python train.py --n_head=6 --activation="tanh_gelu" --norm_place="pre" --tie_embeddings=true --beta1=0.9 --batch_tokens=262144 --steps=4918
MLP neurons of a small language model. Each row is named by its layer, matrix (up: input weights) and neuron, and shows model dimensions 96-223. Each number is 200 + 40 x the weight over its row's rms, rounded and kept within 0 to 999.
After each neuron's rows, "fires after" lists the tokens most often just before its 100 highest values on Wikipedia text that the model never trained on; "fires on" lists the tokens most often at its 100 highest values on Wikipedia text that the model never trained on.

L5.up1464,189,224,196,118,190,164,197,276,176,204,244,250,214,227,220,240,140,145,171,132,204,157,203,191,206,234,198,288,225,161,181,232,154,222,224,198,146,200,239,149,173,250,193,234,192,242,147,150,189,247,181,277,228,230,225,186,213,140,123,209,159,187,251,158,174,200,163,194,196,229,216,159,249,198,232,250,210,209,225,235,176,278,178,183,199,269,151,154,161,179,174,206,214,278,138,298,149,179,193,188,159,259,242,202,207,196,291,224,162,92,203,246,279,231,248,156,197,174,145,284,205,205,249,223,276,224,274,212
fires after: " |", " |  |  |", " | Final |", " |  |"
fires on: "\n"

L5.up2230,275,110,237,179,230,199,211,268,190,185,151,195,143,313,229,190,205,176,287,199,230,135,258,212,237,185,207,202,292,200,183,209,162,176,219,254,180,202,227,145,212,166,139,239,163,234,126,230,271,229,282,221,115,171,165,220,171,186,169,159,199,147,285,252,207,173,206,191,157,226,223,169,218,174,134,184,220,215,152,224,206,221,230,240,295,219,282,231,217,179,176,117,148,153,160,265,167,189,111,183,257,234,224,222,266,217,234,138,238,187,147,192,184,192,230,224,170,203,185,147,151,244,143,223,182,233,269,220
fires after: "2", ".", "1", "3", "5", "4"
fires on: ",", "\n\n"

L5.up2628,197,212,238,191,211,217,276,203,158,178,184,247,220,227,195,142,220,190,215,177,192,199,220,179,161,180,140,161,192,177,232,170,253,224,234,197,167,152,206,199,164,232,193,189,221,163,199,182,205,316,169,199,193,237,171,184,195,247,245,190,246,263,173,184,173,168,182,182,136,253,220,215,142,201,208,168,184,235,223,241,203,209,100,205,231,172,185,188,169,175,187,232,176,211,251,168,98,235,117,189,164,228,244,235,48,209,131,193,249,186,259,252,180,231,194,222,181,224,206,154,159,205,204,216,183,167,183,236
fires after: "0", "1", " | ", "2"
fires on: " | ", "3", "5", "\n"

L5.up314,270,207,197,202,255,238,210,237,178,167,221,279,196,251,148,229,231,234,210,253,159,210,235,168,250,195,152,205,181,257,173,189,196,204,229,208,185,227,253,246,187,140,205,208,142,203,176,210,195,234,286,266,202,198,164,183,125,250,168,196,185,227,231,197,206,180,244,204,173,181,244,161,223,194,191,188,201,226,220,230,266,204,235,216,241,133,263,200,286,153,282,252,183,219,250,256,212,187,209,165,269,213,242,167,203,232,197,159,195,197,144,240,203,168,219,278,109,246,208,205,185,191,184,170,234,231,197,190
fires after: "2", "3", "1", "4", "5", "7"
fires on: ",", "–", ".", " | "

L5.up1457,174,171,185,229,238,236,180,173,187,293,211,164,288,203,175,234,222,145,215,213,303,153,271,199,270,208,180,296,107,187,165,242,271,174,189,214,196,259,212,184,182,173,201,199,168,217,214,245,143,264,177,176,157,211,162,161,195,174,243,212,211,176,187,131,206,201,160,188,181,157,162,201,203,168,204,191,166,199,225,227,189,223,192,234,182,226,204,187,254,171,230,214,214,258,107,245,253,260,105,248,181,242,279,247,117,218,160,197,237,207,224,198,155,194,208,205,178,127,184,280,165,245,279,196,227,258,139,166
fires after: "1", "2", "6", "5", "3", "7"
fires on: ".", " | ", "; ", "–", " and"

L5.up1455,202,246,249,179,209,217,230,177,194,205,238,172,178,237,209,249,188,182,280,196,140,200,203,215,169,225,258,195,196,142,155,187,146,158,253,118,176,163,222,236,133,156,291,252,171,265,181,194,191,120,255,211,259,143,210,198,208,209,199,168,236,199,201,206,154,219,136,193,212,294,244,226,263,206,245,191,197,193,278,190,238,143,157,190,161,244,197,205,205,270,184,199,225,183,222,224,115,144,231,200,192,191,196,108,220,218,165,206,136,220,215,186,176,232,214,169,183,173,184,175,187,176,227,165,272,222,214,208
fires after: "\n", "| ", "- ", "4", "; "
fires on: "| ", "2", "1", "\n", " | "

L5.up433,142,128,177,187,167,160,214,220,270,165,238,179,213,230,143,178,244,132,190,156,98,213,160,171,125,186,223,226,149,172,202,206,168,233,201,235,189,243,230,195,190,170,149,154,306,182,182,211,178,208,205,169,198,209,202,162,174,254,181,195,162,208,205,279,258,183,228,170,164,194,207,230,237,233,242,193,189,193,221,199,176,200,231,210,216,189,213,167,212,225,177,226,121,168,225,222,171,203,198,129,201,195,260,151,226,191,166,191,160,221,178,203,217,241,197,153,210,112,278,198,195,161,301,218,236,193,261,206
fires after: " |", "| ", "."
fires on: "\n", "1", "\n\n", "an"

L5.up505,232,219,203,289,231,190,307,239,139,213,211,200,257,225,230,235,190,216,240,217,174,202,230,262,218,198,170,170,245,248,194,202,113,236,254,179,260,223,228,158,168,156,244,173,243,181,258,193,184,207,185,275,221,221,126,200,204,108,162,113,174,185,150,238,166,260,179,121,238,215,258,184,141,175,190,205,247,144,162,164,155,214,229,234,214,182,195,194,149,178,234,232,221,219,155,212,148,232,250,145,205,265,163,236,212,239,210,169,138,118,114,203,183,143,187,216,196,147,147,214,245,172,184,137,164,169,222,191
fires after: "\n", " medal – third", "\n\n"
fires on: "| ", " place | ", "- "

L5.up1934,212,191,204,201,206,162,189,242,230,161,242,56,221,244,216,162,144,154,188,256,218,195,186,230,167,180,167,172,167,160,156,225,155,184,191,267,180,195,218,214,267,238,155,227,268,301,207,195,228,277,230,167,264,237,237,222,208,155,196,215,192,214,274,152,162,266,241,222,197,144,235,262,158,179,207,216,178,219,212,206,234,164,184,255,179,192,184,191,160,197,272,205,213,174,270,218,233,226,170,138,180,195,174,204,178,152,168,210,226,259,128,211,153,204,189,254,231,208,151,298,206,201,239,224,250,203,233,229
fires after: "0", "2", "1", "\n"
fires on: " | ", "| "

L5.up283,245,219,228,257,199,171,222,300,142,112,196,200,214,220,226,228,184,218,141,206,208,146,235,228,178,211,166,200,246,243,202,216,243,247,270,225,130,216,251,231,169,164,143,244,159,221,160,220,167,305,188,228,156,196,209,224,278,193,146,192,191,229,98,201,226,121,210,179,204,174,252,126,160,177,145,223,222,260,226,233,222,183,151,213,230,261,182,207,177,236,183,201,185,200,187,241,171,174,147,244,248,239,255,174,234,207,133,201,172,236,185,223,170,234,250,167,144,167,191,267,156,236,260,150,200,238,260,202
fires after: "\n", "\n\n"
fires on: "B", " | B", ", B", "- B", "D"

L5.up938,237,181,240,201,204,294,205,228,193,170,201,222,193,182,178,174,166,179,227,193,223,156,224,206,241,252,106,163,313,213,180,197,200,189,218,238,185,241,193,182,219,176,236,212,139,202,196,222,179,237,196,185,203,214,205,210,140,182,263,215,266,276,249,295,198,137,189,216,188,163,243,238,185,177,135,162,189,245,245,250,205,133,224,211,314,145,195,238,228,120,277,214,159,200,229,226,152,222,204,198,250,176,251,199,215,231,180,193,280,154,194,274,200,310,189,224,126,201,229,218,194,207,169,143,196,204,217,164
fires after: "2", "4", "1", "5", "7", "3"
fires on: ",", ":", "."

L5.up2598,171,213,256,235,214,161,141,154,183,232,179,233,232,165,220,244,143,150,106,239,237,239,205,236,242,249,186,235,266,271,161,151,187,192,138,273,165,266,199,186,189,247,243,248,170,180,136,211,202,163,147,255,194,207,264,192,184,292,118,236,200,234,166,193,150,152,155,167,229,215,230,187,84,121,231,183,183,265,257,199,244,211,256,226,187,193,237,216,153,164,228,203,142,214,215,192,172,238,190,337,218,227,196,213,221,224,234,132,221,177,250,241,121,256,189,192,204,177,171,156,176,290,243,135,225,213,187,223
fires after: "3", "4", "13", "2", "50", "59"
fires on: ":", "."

L5.up2636,208,214,198,230,210,95,204,237,161,225,163,274,195,265,130,262,220,239,181,213,198,222,218,151,206,185,145,216,210,272,206,195,223,231,162,263,211,171,228,202,179,212,246,201,230,242,170,212,222,246,213,200,217,218,158,264,196,187,256,148,201,166,138,247,238,203,244,187,285,195,258,178,173,189,160,206,202,257,160,160,236,273,109,217,253,154,173,213,181,113,150,258,180,218,227,230,195,206,173,143,217,221,160,198,178,218,113,199,176,164,154,270,162,158,141,210,212,192,251,251,198,185,229,177,238,140,216,227
fires after: "0", "1", "2", "3", "4"
fires on: " | ", "–"

L5.up3009,227,212,201,220,229,208,149,129,137,138,266,151,228,285,124,180,196,175,200,150,201,169,237,174,178,231,146,205,238,225,183,227,189,160,150,223,144,259,220,242,145,213,162,245,112,174,131,214,198,220,183,194,178,261,226,227,177,200,205,162,144,274,177,199,138,196,151,183,223,167,198,193,171,227,188,250,223,217,269,192,256,201,172,183,189,268,242,161,218,217,212,200,158,240,179,209,159,206,164,236,260,186,150,195,182,219,203,187,221,157,226,216,174,238,211,241,201,156,220,167,222,147,178,165,206,201,179,163
fires after: ".", " ===", "===", ")", ":", " =="
fires on: "\n", "\n\n"

L5.up1728,133,247,249,126,142,221,270,199,146,181,190,142,224,216,196,249,165,168,200,209,160,186,198,207,218,212,155,192,170,163,182,189,136,216,213,254,214,130,217,193,185,84,151,230,164,147,163,202,200,218,223,185,219,141,261,228,236,173,282,160,177,177,116,210,180,257,178,185,144,185,206,219,193,189,175,187,183,272,210,154,230,180,246,157,193,171,157,248,244,159,237,157,239,201,189,165,209,194,281,178,152,246,240,204,203,264,175,202,139,160,179,183,201,177,138,171,191,117,188,132,164,214,265,205,231,214,207,182
fires after: "\n", "| ", "- ", "–"
fires on: "2", "| ", "1", "–"

L5.up1175,182,216,239,297,242,150,157,112,201,220,218,214,242,224,265,216,163,222,145,240,205,212,292,214,211,202,190,193,254,155,220,189,247,77,163,197,190,238,209,257,127,185,199,256,222,116,148,221,159,151,190,250,291,188,205,189,236,141,206,130,122,240,221,183,180,168,164,166,208,184,234,160,184,135,209,190,176,225,212,206,181,239,262,219,226,227,172,222,181,171,202,169,209,295,203,146,218,212,175,229,235,244,159,281,217,205,190,194,202,164,165,176,198,260,240,162,136,181,176,189,205,213,183,161,203,268,112,187
fires after: "3", "2", "4", "13", "1", "59"
fires on: ":", "."